config.yaml
init_std_qkv: 0.0335
decay_fraction: 0.7
dataset: "wikipedia_en"
MLP neurons of a small language model. Each row is named by its layer, matrix (down: output weights) and neuron, and shows model dimensions 32-95. Each number is 50 + 15 x the weight over its row's rms, rounded and kept within 0 to 99. A neuron's up and down rows have the sign that makes its largest values positive.
A block is one neuron, or neurons of one layer that tend to fire together. After each block is what it responds to, as a language model described it from the Wikipedia text at the highest values.

L2.down711:46 43 52 52 59 68 49 57 54 42 55 57 79 64 62 38 42 51 47 57 64 51 42 45 61 57 60 50 56 56 42 54 51 68 53 66 37 74 33 76 06 34 29 64 31 48 44 37 86 62 46 51 42 60 43 60 47 43 05 36 51 29 58 52
L2.down717:62 56 59 56 33 66 67 41 48 62 43 50 40 59 30 51 45 25 49 56 46 63 39 29 61 29 63 53 48 52 76 66 41 54 45 60 40 53 42 31 80 22 54 37 41 57 38 68 56 59 41 56 39 33 40 53 44 53 36 65 39 58 21 48
Description: Fragments inside split strings: Arabic letters in name glosses, LaTeX ^ superscripts, decimal pieces (.2, .8), and word starts (ob, mov, appro).

L3.down293:61 53 53 56 51 61 56 46 77 78 41 78 43 39 83 45 67 37 15 66 90 38 48 31 55 44 48 46 58 39 61 47 58 73 69 40 55 38 59 45 59 37 52 60 61 39 47 45 25 47 28 27 42 74 38 42 53 41 44 34 41 72 87 42
L3.down367:64 55 47 39 46 37 32 63 55 45 44 41 44 57 35 55 52 29 13 38 57 72 43 51 41 60 38 38 40 53 30 53 66 56 60 33 38 30 36 49 15 54 31 51 41 53 51 43 55 71 55 52 21 27 56 45 43 36 46 63 47 54 58 34
L3.down531:77 76 09 52 52 54 35 53 65 47 66 44 52 44 67 51 59 39 59 81 67 57 61 47 56 36 62 37 44 38 61 53 52 66 40 61 46 35 24 51 19 87 30 77 37 44 60 30 30 69 60 30 67 56 64 60 45 52 47 61 54 57 34 58
L3.down782:31 46 37 68 24 72 38 76 48 58 74 31 49 58 40 56 67 57 50 54 40 60 31 52 38 36 43 43 57 44 48 65 38 51 29 28 54 59 28 41 50 61 44 22 60 66 67 35 65 40 65 63 24 46 94 58 26 29 07 73 59 43 64 55
Description: Second word-piece of words split right after a lone initial "S"/"s", such as S-e-ason, s-om-ewhat, su-ic-ide, and S-ic-ily.

L7.down54:40 38 42 51 42 60 64 62 47 41 43 54 50 24 48 49 69 43 31 35 46 51 45 70 36 60 45 61 53 53 48 64 44 82 39 46 28 28 40 16 30 52 64 57 36 60 71 36 62 39 53 58 42 43 49 57 28 31 66 58 66 72 60 62
L7.down272:68 15 34 47 53 80 34 82 56 24 46 49 47 44 69 24 61 50 54 50 48 73 60 81 56 39 39 51 47 99 50 39 37 65 64 32 86 21 29 34 29 56 56 28 51 36 57 37 44 74 27 42 48 31 56 37 52 49 33 47 49 48 41 52
L7.down338:75 31 41 39 41 46 53 74 35 48 44 40 43 42 43 59 29 53 42 56 69 49 59 49 55 63 20 76 63 34 42 61 22 55 83 41 30 37 43 66 36 58 03 55 20 53 55 64 62 48 50 34 50 41 54 27 76 42 61 31 38 49 71 71
L7.down456:53 36 62 62 30 60 45 44 60 52 57 52 66 26 67 56 51 50 66 47 50 63 34 14 45 51 66 55 44 34 47 66 60 90 52 50 59 45 59 47 50 51 58 68 09 40 68 05 62 49 36 60 49 57 60 29 39 60 31 40 23 39 28 38
L7.down460:44 81 49 63 49 30 44 70 48 39 57 41 45 51 59 55 62 63 47 32 63 41 53 64 65 35 36 30 40 36 34 52 54 37 71 44 50 62 27 46 47 43 55 45 64 50 44 42 39 32 64 33 18 77 49 54 56 66 45 71 73 58 57 29
L7.down705:57 61 55 78 55 38 70 41 33 36 72 63 60 38 19 48 41 41 15 56 63 75 58 27 32 41 53 50 58 36 43 23 58 51 42 42 50 56 31 47 87 36 50 93 20 48 50 53 91 35 73 55 47 42 61 26 51 47 63 38 70 24 39 54
L7.down954:55 69 44 36 24 65 88 50 64 31 50 48 47 40 62 55 52 55 46 23 50 52 44 48 47 60 49 47 67 36 36 59 30 53 67 62 59 67 58 44 60 66 35 59 56 78 16 65 50 56 53 39 37 78 49 15 25 53 64 56 48 32 67 70
L7.down955:67 46 41 43 57 48 52 49 42 26 37 40 37 49 57 36 57 67 59 40 53 52 36 90 57 27 57 39 34 43 61 68 61 32 42 92 57 60 37 51 51 55 42 63 35 21 62 51 52 60 42 38 54 32 65 49 65 58 72 64 40 64 61 61
Description: Mid-word subword pieces that continue a split word, mainly "en" in tak-en and brok-en, plus fragments like stereot-y-pical, Uk-ra-inians, P-ent-ax.

L3.down47:34 52 65 65 34 45 50 40 76 26 30 22 78 30 60 51 55 52 55 63 40 41 32 43 42 41 52 26 47 30 53 53 51 37 38 37 23 34 69 27 31 47 67 56 58 32 39 35 34 26 45 50 63 47 49 78 67 54 48 56 85 59 47 59
L3.down310:05 56 54 68 74 54 54 65 20 54 43 40 42 33 57 65 56 50 63 25 36 46 36 30 30 45 40 39 61 52 27 48 52 61 67 54 50 73 70 62 43 52 73 40 38 59 54 20 65 80 40 46 55 61 53 27 68 63 36 60 66 54 29 88
L3.down314:30 40 59 60 38 38 57 19 48 75 61 24 34 78 40 61 68 57 62 49 30 52 60 49 41 52 49 38 46 47 51 41 41 34 66 69 51 55 32 39 82 43 53 50 37 43 44 25 66 51 55 52 58 27 71 56 74 71 37 60 56 36 51 60
L3.down402:71 64 37 52 63 69 43 54 37 44 51 60 26 28 44 52 49 72 41 25 40 23 48 44 39 44 39 23 56 43 56 26 37 38 61 55 42 25 78 25 33 43 53 21 54 23 60 23 21 29 58 49 75 48 50 35 40 61 59 50 58 36 59 60
Description: Word-internal piece right after a word's split-off first letter, especially w or W, as in w-ro-te, W-e've, R-e-ception, L-isten.

L7.down14:45 54 27 29 46 41 44 59 64 58 43 51 72 51 03 59 62 30 56 50 36 37 19 53 30 50 32 18 40 57 25 68 41 59 36 53 28 56 52 48 41 48 43 32 63 79 59 55 65 55 53 41 42 57 56 58 64 33 53 46 42 43 32 35
L7.down21:70 83 58 40 54 56 55 52 46 44 53 45 58 59 33 32 50 32 65 68 51 48 34 57 51 44 34 63 31 45 26 46 52 62 81 59 85 33 38 68 59 17 54 74 53 68 65 63 24 66 67 64 67 58 31 82 70 68 46 39 40 41 44 73
L7.down104:48 33 30 74 40 61 53 74 52 73 47 67 44 44 39 52 55 37 40 44 42 56 37 49 54 28 68 60 41 58 21 75 69 55 46 74 38 75 64 47 73 45 47 57 43 66 50 49 79 46 44 69 39 34 43 58 58 33 41 63 43 52 48 23
L7.down229:40 77 63 56 70 33 38 24 09 18 54 52 48 52 19 68 53 25 38 40 66 34 44 38 44 31 26 26 43 51 34 67 35 77 39 31 53 70 49 25 46 49 61 32 59 66 52 33 36 52 72 58 38 31 34 44 28 45 58 31 72 62 58 17
L7.down731:50 41 65 70 68 66 18 66 40 22 50 34 44 34 53 59 41 54 73 60 15 32 30 54 56 42 69 49 60 37 54 68 55 59 60 50 17 32 31 41 28 49 35 36 64 52 57 67 54 67 43 46 53 36 63 55 60 51 54 60 22 44 51 47
L7.down807:50 35 57 49 43 84 44 25 45 58 37 24 49 32 12 49 41 51 38 41 36 49 79 68 37 22 61 78 43 50 37 71 66 35 85 48 57 66 47 68 64 84 47 47 52 33 73 39 38 60 58 53 50 56 47 22 35 61 21 29 45 69 15 57
L7.down927:47 40 65 60 74 48 32 50 26 57 62 13 40 47 63 46 63 63 61 32 74 43 57 48 49 50 38 79 91 44 45 40 46 40 50 44 64 61 21 68 40 79 35 54 65 29 57 82 62 46 60 67 63 24 73 38 70 51 43 66 57 50 49 54
L7.down1038:66 47 54 56 64 42 40 58 66 30 40 64 71 56 49 80 43 67 26 03 65 54 35 52 70 54 51 55 62 54 20 60 49 46 36 45 55 33 69 18 77 66 45 46 37 32 37 43 57 67 35 42 63 35 41 58 67 46 55 73 79 73 50 29
Description: Second word piece of a word split after a lone opening letter or fragment, mostly s/S, as in S-ony, s-ug(gest), bro-ther.

L2.down291:15 62 81 55 19 36 50 71 41 38 43 57 69 50 28 38 71 52 35 52 59 73 50 53 71 46 46 66 36 51 37 29 81 43 32 51 28 60 80 50 24 72 62 37 61 66 67 55 62 61 36 54 40 64 13 50 55 45 60 55 58 50 30 66
L2.down518:57 38 54 56 48 28 81 84 66 50 61 59 45 67 20 21 42 50 60 25 63 52 39 36 58 59 60 68 65 60 20 46 54 53 54 33 44 40 57 36 43 44 56 46 52 63 47 46 46 60 36 40 52 33 61 65 59 57 50 26 39 38 43 75
Description: Word pieces ed and ing inside longer words, as in Ted, Federation, expedition, Sweden, cingulatus, and suffixes like tiled, outing; also contin-, Ed-, inc-.

L7.down59:53 65 80 38 38 17 55 64 49 54 39 30 22 33 43 63 55 40 56 62 59 17 51 19 33 31 37 45 56 50 59 57 39 47 49 73 62 49 47 36 73 50 79 58 49 47 33 51 64 41 38 74 25 42 53 61 66 41 67 47 26 43 31 39
L7.down170:35 65 38 45 52 37 50 54 56 34 44 53 43 50 60 69 71 49 47 45 58 62 39 55 35 52 28 72 82 51 63 56 67 39 47 67 57 74 48 17 37 53 62 65 35 41 52 55 56 61 31 52 52 45 53 37 47 59 15 25 47 59 58 65
L7.down206:60 83 49 57 15 61 20 65 38 58 66 43 79 41 64 44 35 67 36 57 66 10 49 36 36 24 53 35 59 54 17 08 62 30 31 36 49 50 34 49 50 45 34 55 43 56 43 54 65 20 60 53 43 41 59 47 38 57 60 49 65 69 39 51
L7.down231:33 46 54 40 27 32 29 21 62 62 50 39 62 51 54 60 53 07 54 27 42 67 54 30 63 47 33 32 49 41 49 44 71 49 30 66 35 31 50 54 63 49 70 64 40 46 72 62 43 41 59 49 58 58 76 26 29 47 34 35 49 47 53 56
L7.down343:46 58 39 79 38 44 41 28 49 66 71 33 67 60 47 57 44 49 35 45 58 56 69 48 46 69 60 54 33 52 42 68 51 32 64 58 55 48 40 43 37 42 80 15 58 26 40 75 67 54 64 61 56 51 26 69 20 55 46 57 52 52 52 53
L7.down516:28 70 48 45 34 43 55 32 78 46 41 63 60 78 41 19 56 61 51 44 48 57 39 50 58 57 35 70 59 32 25 33 53 56 32 60 49 33 32 70 59 37 33 64 61 41 64 60 63 34 40 63 20 83 75 56 67 37 61 40 43 79 44 54
L7.down698:24 49 49 72 67 42 64 56 58 66 38 18 38 48 61 78 45 53 54 51 40 60 79 46 59 34 43 53 28 59 50 17 40 74 37 32 59 39 39 58 61 39 39 79 61 61 34 16 64 34 60 05 60 75 38 34 37 42 71 71 37 48 46 62
L7.down965:64 40 38 61 43 56 70 63 23 66 70 43 27 51 80 48 54 57 43 23 37 33 43 62 53 70 14 54 52 38 52 34 34 49 58 57 48 47 64 67 48 45 59 73 52 33 49 27 40 61 69 55 64 62 42 71 52 63 54 42 41 60 38 31
Description: Table delimiters (| or ;) right after a total in sports statistics rows, and middle word pieces such as ard, at, os (regard, platoon, composer).

L2.down772:54 43 36 52 06 37 67 54 65 28 54 49 50 75 56 52 63 31 36 67 63 31 54 40 64 74 46 35 42 40 55 47 27 52 17 71 30 65 54 15 40 36 22 35 48 38 33 86 43 53 41 41 52 53 38 57 58 33 31 59 45 35 45 44
L2.down1018:56 50 46 74 61 62 51 41 83 44 39 58 49 46 33 49 56 69 49 87 25 48 50 55 57 52 54 59 46 34 34 48 10 22 55 50 48 60 51 53 26 34 56 55 27 54 24 32 49 75 56 31 41 22 45 70 37 66 64 30 47 16 53 61
Description: Split word pieces: the seconds mark in coordinates (09″E), word starts like Euro, ty(pe), ind(ividuals), and past-tense -ed endings (listed, founded).

L3.down100:47 35 31 38 40 67 70 39 61 36 50 36 24 63 49 64 61 62 47 71 65 51 52 55 52 38 49 42 75 41 38 54 50 40 43 75 38 50 49 67 60 38 65 56 28 36 69 48 66 32 80 42 44 76 50 61 51 64 38 53 49 58 56 51
L3.down376:63 77 18 59 41 63 29 56 56 54 32 58 39 49 61 56 52 48 52 45 51 42 42 53 63 53 35 56 56 27 49 43 26 21 57 51 49 26 72 47 55 40 40 61 63 40 21 64 63 44 44 46 32 35 40 59 58 57 74 61 66 35 46 60
L3.down760:50 64 63 25 34 43 32 61 54 66 48 25 35 74 29 47 60 73 54 75 40 34 38 57 57 25 41 32 71 50 70 46 56 32 58 53 54 53 51 71 58 54 47 73 33 45 86 44 34 47 39 58 67 57 29 64 70 49 46 01 65 59 58 51
L3.down1090:36 56 73 39 38 62 33 60 41 65 65 56 11 54 87 56 30 56 42 38 36 49 58 60 64 25 48 63 61 53 44 05 33 52 37 11 41 75 62 59 49 49 81 41 59 45 45 60 32 65 49 64 51 36 39 46 38 39 84 38 66 44 32 68
Description: Second word piece following a short opening fragment, e.g. coun+s(el), C+s(aba), cle+ar, se+ven; also pipe separators after numbers in tables.

L2.down157:70 38 28 72 50 75 76 30 25 74 59 49 38 74 25 36 27 49 35 37 49 42 58 52 26 45 57 60 52 44 31 43 64 67 40 47 49 55 51 67 55 19 54 89 75 61 38 59 22 45 66 46 40 42 56 51 63 47 41 54 55 56 46 63
L2.down901:48 60 80 52 26 59 48 57 36 67 67 42 63 68 41 66 47 29 32 70 48 41 57 46 07 65 56 63 39 50 61 55 36 72 51 39 43 66 70 44 35 52 52 49 70 66 73 43 37 15 71 46 48 52 62 64 50 51 39 58 54 78 54 31
Description: Strongest on son in family and biography text (the son of, had four sons); also on opening pieces of longer words, like vill(ain), follow(s), Mar(x).

L3.down672:58 51 42 62 25 68 51 54 57 55 35 41 59 47 55 24 53 53 50 55 76 93 53 52 50 72 77 59 53 65 46 44 44 42 53 55 46 45 33 62 68 62 39 65 47 73 28 66 47 79 75 32 46 00 80 56 50 56 57 42 60 72 23 49
L3.down819:54 31 39 41 31 63 74 49 36 40 21 84 57 64 69 31 52 65 47 40 41 55 72 51 79 60 52 48 52 31 54 39 55 47 37 35 43 29 65 49 46 62 71 55 38 29 56 34 29 45 63 38 33 45 64 62 57 60 59 42 59 51 36 56
L3.down1167:38 67 54 73 56 51 49 27 34 57 35 61 72 43 35 31 43 29 49 31 48 54 40 54 64 44 52 55 63 53 64 31 45 45 38 47 38 74 57 39 56 30 67 60 55 42 77 37 88 50 49 52 31 18 30 37 55 38 64 26 72 63 60 56
L3.down1208:54 33 47 34 48 51 63 75 45 32 71 34 38 67 57 59 69 73 45 30 29 52 56 45 46 22 37 72 65 52 55 51 71 39 38 50 65 77 58 65 27 62 59 46 37 40 53 29 51 74 40 35 90 55 47 86 25 69 60 73 41 60 41 66
Description: Word pieces that continue a word begun by one stray letter, mostly en after t or tak (ten, tenure, taken), also (b, (K, (i.

L7.down227:34 34 46 65 40 78 27 44 27 74 46 57 52 44 62 71 49 47 48 52 38 66 39 36 36 48 46 53 60 58 70 79 55 41 60 47 58 24 42 54 23 52 56 66 71 70 56 56 62 43 19 22 65 47 65 66 43 43 40 32 63 47 50 33
L7.down298:51 51 99 53 33 42 54 83 52 46 37 99 80 61 57 30 58 43 56 67 48 58 36 64 52 65 12 24 37 43 67 59 58 52 36 37 56 68 41 75 23 46 73 53 26 39 40 08 67 51 42 53 46 65 53 52 47 52 50 33 57 42 53 32
L7.down558:69 61 50 44 33 39 75 37 37 66 25 48 43 53 54 47 59 40 47 60 62 60 44 56 49 56 43 58 16 61 56 41 58 60 77 61 62 44 37 54 62 56 54 37 54 66 85 60 47 43 65 21 39 30 43 36 71 54 58 61 35 35 15 62
L7.down683:54 31 55 60 64 43 58 46 37 38 55 20 75 41 61 71 61 46 39 36 48 23 61 32 49 63 46 68 42 46 51 49 42 28 37 56 51 38 52 41 31 50 91 51 30 70 32 47 53 70 34 48 72 32 48 49 64 45 49 43 50 56 42 85
L7.down791:53 55 28 39 25 62 51 62 59 29 51 52 48 47 51 21 65 56 53 51 28 56 45 37 79 51 66 37 30 68 43 72 48 45 51 59 20 55 49 76 55 40 28 56 52 41 36 52 67 49 72 48 39 45 35 53 31 38 25 62 54 34 21 42
L7.down812:34 43 58 52 56 43 72 17 49 35 29 51 47 61 47 33 44 34 33 34 54 45 59 83 49 47 47 36 67 55 37 62 32 43 44 53 42 45 49 52 74 54 63 20 57 35 53 66 44 26 49 46 47 36 61 66 67 40 59 60 40 84 28 45
L7.down819:42 28 49 71 35 38 58 71 41 58 23 56 64 58 65 37 45 35 82 31 48 65 74 44 37 19 40 41 48 40 18 63 60 50 61 42 52 61 46 36 32 50 56 61 51 33 38 43 36 63 51 37 30 57 19 46 39 52 58 49 44 64 58 39
L7.down827:67 20 70 66 16 44 40 86 65 67 52 53 64 60 40 53 26 30 28 57 36 66 56 53 23 68 50 41 50 26 67 31 58 67 44 30 39 58 40 28 36 41 54 49 36 50 59 94 57 57 72 77 84 82 46 66 54 55 49 60 52 42 62 51
Description: Second word-piece of a word split after a lone first letter, mostly w/W, s or f, such as w-ild, W-ed-nesday, f-em-ale, w-ro-te.